Weights of a small transformer language model: vocabulary 8192.
MLP neurons of a small language model. Each row is named by its layer, matrix (gate and up: input weights) and neuron, and shows model dimensions 64-159. Each number is 500 + 40 x the weight over its row's rms, rounded and kept within 0 to 999. Numbers have three digits each. A neuron's up and down rows have the sign that makes its largest values positive.
A block is one neuron, or neurons of one layer that tend to fire together. After each block is what it responds to, as a language model described it from the Wikipedia text at the highest values.

L3.gate88:400477508548460415512479556474499499489548530501484505552489515519447511560528489488500448537411532546480540508462458471418515563555503486518490492510556447509551439492566468389469524533503485413559529539518573485477485490589480482511468466544459524392524500477547515475468487516521491474
L3.up88:506466515506412477518564467462497480475576509540450498474410529517460586506541536513529450490511472426432563561499447492553535491444479529554539525386449488496481491547562475487518499464551471515452535400546452561574456510575496572476481492578578505531469524486469481545474514490491366480
L3.gate199:496524544546487462454529490480541504585507453509515436591536565522576469557467466519467459538527454499458469530476557537503442514511499481510541427468499554480494531524544510502476467576561500463442490511462508513441513551480594470441449521522452543471504591430402581472464501573377529486
L3.up199:475527521499560503530534467435505444548516499511537551499480455575490434497493474502479570518509554483441486556506512515508555500485465492510449455499500518545547521444441462429512462544459538520501507503510518546511522518575557527564443516494489440544453486496506505389514504451511447451
L3.gate951:465498475518526525435537480518519511461472431571455499557519509459520433518456586483450497454429447538508483458557506473531507463436515554448529479540548466553587520521494462441502520406478538491489495406455430452505448491534552462477502508501503466471488438464506495463510516514473437461
L3.up951:535470495568533496482487459512459556566498507558480485503452459505508483474476475470559518444478501454459436521532542491496467494456481505568473548449408492545485423512534529505527504444512498433490604560452530513531548459537417565554564487501459444534507474426534501532475443505477470522
L3.gate1138:444483555514487514426507495503502549439412493515477479518541501483469556523558582482505451536477513528481558472426497565476475485466531460508504539452484563457468506531455525447539458462482523515507501529383477435531403551460479539527520525542477483528483443515465525547483502500514504537
L3.up1138:532490486559463499533502488554567541528492491521470482404474489537505466560518530551492552515516531502540491469483523476464428542560553493545550548489482492490550455581465468553523461422489528528510581505443497463548590486569502553483522535522466481506507521447510541474411559452528522484
Middle or final subword fragments that finish a word split into pieces, such as barrie-r, outdo-or, monoc-y-te, noble-man. A second large group is the dash tokens inside markdown table separator rows like |---|---|.

L2.gate559:534511463554543522483499541464438447538508528526506505463512464518471521522459492505532588413438457541453411453439437542535516470455460514474530548500473529459536510460495532516482499577513468421509521503498509518487512486499459462465471527505530461507560543424539508466499454542521411491
L2.up559:494424512534466432549471525492466462563496566510550509477528469509504484535477452533583540491496428459465494483541493484444518524440455477476520528505521462569529492466467444450537492531435568448589547458477502536532541573454589464476515517481548479442527494537535540548459466500499539478
L2.gate591:501551543562505518567465518489532508459555489510493485507505511507395564493515507453531463569500505448473433429500537451453485441494417514532465545478497490412574522465445489519507429465496511465469480467453462517504480487483556451493542515510549493477519513432531461471513540545522549452
L2.up591:478511473436549486532517530523427414431508472494545493508535491505609429528446494460465548461519535595514554512496522464505438515497525471528489563546439496465490539450517436534445521435440569515578497507496495462549533576495477513461493485515576444470528475475527417540497424523495492548
L2.gate733:462551569458477506516462454455549485509515542460482453501485501483471545474409534484518550548495490499587546485534512465519533505510542475460501462532478500478495515521454540501448459463489518533468466486447483496533517490395538539515492494507578498484500490481456563469613512505591521532
L2.up733:563482478508478507479555403467509438556461441558471449524470486499451499492507506442486495478538580474501523471550523488509515544503512527503445573558565387571511398554508533495542462554433484537536522518532499398453504515535536506500469459522500525458521484441584450519474525427579441431
L2.gate829:499439529412505437536542510489451509499442528495537551501478455486522517493503558479514487504412442502432564499469537460476494467440450505470485462513456487502496449468427506463498484432554461577548509584500437470555473469468527489572466504452505421507440507482513488503544422588517529486
L2.up829:530541510414497504525479497497493508555426473467495557579518515518520470478446579428552526466519535481451520440463535511431459489412490515510522493516501499456472492518547443543483480529530473490481495506482458450457495423478574407533561465531537461564524492444441469459481464478529496573
L2.gate868:503456443468513474462474418527493455436478513467461466460472481461506445535515538473477467409520496483501469478543486487423488460505483405524464553505564493502442510517442472482497480506542463509531535431427531478534547512460542522449530536470439470474548506382525491469434475447507427462
L2.up868:471500455499494508455433506460554454560504466465468491492405499435513514483460569488501476555507498404503467444457492478550477511543466525478506436448493455535501544506519520444492514529538490477484484530551551482563468478505511483478502509544472461480513507531580449503551558577428557618
L2.gate1101:500568473488503464465518525454457494563501485435519463447473502464425381565511547538517472446555456466494502483479457485506465430502405467486533535465442478436522546502444471506507522575467510512471508548526565559514498545518468475514526469562524577407577515449523474507544436493520512576
L2.up1101:441504449460529474495443431486499453482564495525543504502455443466516549544479517485478477483467437507545451493483421484481505498506454461538533536560538518489452539424413470516528496530514472451523479530460585508500462437447422502500461519495520475493560517529576440495465472461529495527
L2.gate1338:437507476528517473502465504500483465553486454533529477412504468470491483522495577422503537510483463534484518595504549454463487465482504518490444575569466544511524540514495541519522503534487569486523483528419435504528497491524473420465560511516589522497483541465461486483498531483504502514
L2.up1338:510536434497491477536512507503496522470499447490528436499475544446574546502475473460546478483547521466523472463480469460443526534453501534515522520465471538504504528549472486496446516547562466534481466489531529528517608496573559600554520501545530441465453503522480522476484433496573489455
L2.gate1342:522531591485495537523496530564485550512564552464484515518409473477554518598521596473479623517494503516440477488527551550493531553557559561500491504530422540416486560443491539513468453457439502532510487504477497474510554469530497532496461509573519429450504528463493527503451481559548526501
L2.up1342:422543454476477521603518460520558523478512515476524462489446432516504509540468482475536517514459488538520576463516412525435479502477539508469498530464488528492526489532460501573512532440485460525548523469466560550538419563507496531550530539469485504460536489484577565473483574421447598534
Mainly -ly adverbs right after a verb, such as heavily, directly, primarily, plus -ed verb endings and word-final fragments (crowned, delivered).

L12.gate368:406414461553504521515479433481568494491528480495482524441499522484518500434497466439517441429413494533465536532523415454503441539527518527503494549526461469551540486529508467518533450562516478499540432447486468530422534465471430519497515501515475595488497521491527549551540447431546537493
L12.up368:502498429454469505523515494445531482514463587557523553551521490510591485521480489461484474487539501508535481531544533472537469451462513561496459426494475468460495500488546476521505483557532560457534492478508495500579482522528490462480350476459590540473526466516519502522522525518525459555
L12.gate1052:496404435458526497463584458517490530528456591529526524482515490455542542515557466488526457486473433561474501471424482446505458482495507428527477483502398485540539479521445554509500487525510487547488469469545492564452579464492485455447567502536519417536484512494565536528484512508459492566
L12.up1052:515555543503483472412496463411487562506487444464505462578483511564531429496463472495512534530476570508518501527427511573446441506510489553573456519478440500449492543453538539524437510491452463533502499533506460502500476508442441490513542499423551496482521452521617515522446471579466589506
Opening or middle pieces of words split into several tokens, strongest for "en" in enrollment, enhance, enzymes; also "out"(stretched), "Sur"(vey), "est"(er).

L2.gate121:447426557482541507486573503473459518479498464509498500460558505585589500517419560500491472480510512525504445439455523522467463518386467420487480502549497549446489540463462472571412555493488453468491470487477507477525512522387499554458492480575489498447546459452419463490464530528489448597
L2.up121:534446451559481411512518480487493464497451456503480507476496499532551482431497508560520511516485445556565600493496451553523509509461436476488474458529583558451517429518527533474484508537482452533468504498465485529468479558489560487518474492572516590509530513477495462517504455539548526488
L2.gate167:487523449436466499494530442595473561491522488505539472520506451502473557569544530475489500522462471550436506507533501482525500513496530492432491452538480495446512475525486473484544521522567508454548475520471452468511401479450446514545590527504495526538499500552492467494531469546467472463
L2.up167:546486464516542446539595501524499409567454554581445438483516527580551536483417552514565561518492480506457528446570471501499430455474479445462518472468430551463475547524518565459547463558545536488498523533480521465373426436500445500441492525554441544499541545490573473479556501488527519553
L2.gate603:466531521477529446492481503555502450507455443510557501519455500517479532516470591507483558507489506494536479542500525536551486508513393515448451489471474480475492498483537526508431468582533478574485438479521541531521496448483575487579511529538422486454510494538439477542502525546497481508
L2.up603:538489564495500484532468543553557477503520463470498408462523471576476503505529443498517561570504542470521500430485575521527473529526486593573523492459433556428511531448525524595498514487529473474512482447477462565496470528464426427501529455548467524404560449455463492499554574482459421479
L2.gate779:470561433444513459538542476509464521548532502504541455532476381563576400530431517413438485499501566449421511416490553474454528503527482586438452534490511535481496505541497469514470499450465520557468491468455520503575442580498508533535521482510523512496471473449503509492449464561520467472
L2.up779:484503391468497478455546487486577499557420455498484508500498515539468567485495518500552517531489563494458504547485455457526500471486501507529566476572500484516477592461525484526541545526519516527414492480508457494534522506522518547511518536422535524518564532453563518512424496427511480510
L2.gate963:447462558535486457517506510465506501478456498528552465477507495473440488399563486581506497486442527477493501463522459521504555464485490494437496497553439496461507532518564525509496546478536485425463520493513560495501509500490483536576450502527457530567489580439446469526498488494415452479
L2.up963:499447508484589494479458500509522486517479463500521532442479463464418499489464481442527547527496429467537503483520464497497508487472455441502461514546535414567445541500535499500505532452439502494463466506516440482500460485519555404502556487470493489465511519587493411482530480602544476490
L2.gate1059:505511456496471434469475431441546479480483526567469506494473521429452499482541450521500590475556462479535472512553509496473512533404461457488466541478423503445578511518467458489538520489504486438482514454506499569472557505521481475533512520477492517466572562591508487529476477493519489498
L2.up1059:471491461474497506489529513493488533523522510466542520496445474465491477473453486470515578486525575511513524508535458502516472421493449515538536505551478534517550544476548529515527550463564503567443511506518595524469595526541499465555459529548424485520511474467520454382489521524494568521
L2.gate1326:513456459521472453497509435518567488585453477548555540461400473519570457529539432464514511494455493494467495457501447558450500553437439532504474448481489528545480484472500529550550517508551488532584546475488519516460477539454441502531529556529455577465500534523552473525513451531480433481
L2.up1326:525454537443561511499512416569476533524504540437523537359542445491466515542488460477514471469562542450502430403510463468465556499408494493514554423490502516472480515502468517550608559465510586489457504512479443463419511560505450489469485558517459597520556428558475449431468461508453520522
L2.gate1333:518497535540480483450520520504533482486491441544485470477484457525581489496426494548532473536488528522576501426544516455497456490519478468479533495446455379512544499576517492493573464514553570402558496531494593502479546508485465527550577536477569549497512467463580486524467496538443548502
L2.up1333:479576504535528541440477557470499491444474477530530515463439443487498598513517489485478464433436545581522497518532522544487520490491527421579526509504465485502449522479536435565524581475483557526476500455591587501474553570474522528477476556566449471568515510434502453478426553534556551541
Mostly the first or middle piece of a longer word still being spelled out, such as man in Cenomanian/submandibular, compl, cons, en, mis, plus occasional whole words like contract or Court.

L3.gate421:482457536579531542489566517532467517528552542445509556580463466488462463434497530459444479423477449480525510496471464476453484515506569440524447494512497496576551495458472529564516513558542448497559577533508522423574537530540517537470564525576555483503528551556602539449565579537530464506
L3.up421:431557410500448541505532505467484445450480414461465487471563515544444565520506520574448562582442553496527527456509541444487455527485567458530461497587564516570469445473506504549413507520522501514476459426501502500474565502488481475513399429453458472511546439492509491464493493557550482510
L3.gate568:506467463533503530481442427420507454437532384575478476521521549415531504511419467520500493520454489519427490477529610552470531476437459501471542476589562457501513431494552449502527513484514466437493490517495599549444441496500511537491435497485500555494475500533517454499484478465536505519
L3.up568:566575533503526555537456481563514515430480466521504613441535498516534538490498491490514514556476457501559452500468510513428483472477453512422440537476483579515481510486483573507572452511547550437520534551388508430514454517525501497469454461473442487526445478487505467493543482548470486518
L3.gate945:508568471489510497509485521429512500556524462530607551518517502501585544577533514500518434550495568530513415463497480530449490532495588469495511450506445466449494500518495486503471476435552519554465514489539540537508426533532411515436510511485484568533485579504535499512498501490504517521
L3.up945:499538590452552534516518488567488433448474475499496512482437501474525513447464584533518455456484530474455482445449467535486520465427473513445615450542439457510474497561438470427454485486451509481459479547541542415509481561470476486521494432473551461527585554555547508470508410449544500508
L3.gate1005:487556486548568490464448522559547486412476503524489440520532529463445512503541526505460511464409540443482508473485445564520504548491431555541477500529480432477504548406523487499524475473454586523473539520481478496434497549455500541506511469508443465538507545446482487520501493486513517485
L3.up1005:520427505443548490535462438455493545567536478513568557464493442466518482475511519480486534499498509512487532533569456481521434479439527529477443535540472496573477447454461522473588504489572513537545505506460495491540511521458469533491531540566506532527575517490481564480488472493473509557
Completes adverbs, mostly the "-ly" piece split from an adjective stem (active-ly, great-ly, predominant-ly), plus whole degree adverbs like largely, mostly, instead.

L12.gate834:544476486519542437474542484510461551509540538459490540493585468472471466479551527537493494516530451478530466492424483474528486571478546476494432473501522514441553554471481508446556459605527405493605448456578473480505548513477468470506455473447515489525487512538525429506470554467554597513
L12.up834:528489542511484509502491395469510602498488483473491551514490493461518502508510530514547593477499483553471525443391520525532599501595408509554462477510492520515491567568474516506524507511549481504481444537445472482440487482491463501402523522495510492454510500548459516426511544492524555513
L12.gate1341:527584561544491528482499526528465530485497587465503479494514453460527471448496512453458464493447490480494485545500473507488497540483491513497520522454521531534549422466538445503540531499483519545575461505593474506517536472487501499537450432528488526524505542541539536459433434513474483479
L12.up1341:544483434525510499506557543424465496546521536529526510498561486548500494529584549426570559500484595548567537486498490496459445431505476514468501548553536510445424549509499462478513507510564501569515556520529467419460469543453522483486474470552516550432581541485474505477463480545468500511
Adverbs and degree words placed right before an adjective or participle, such as most, previously, newly, highly, oddly, also auxiliaries like is, was, has.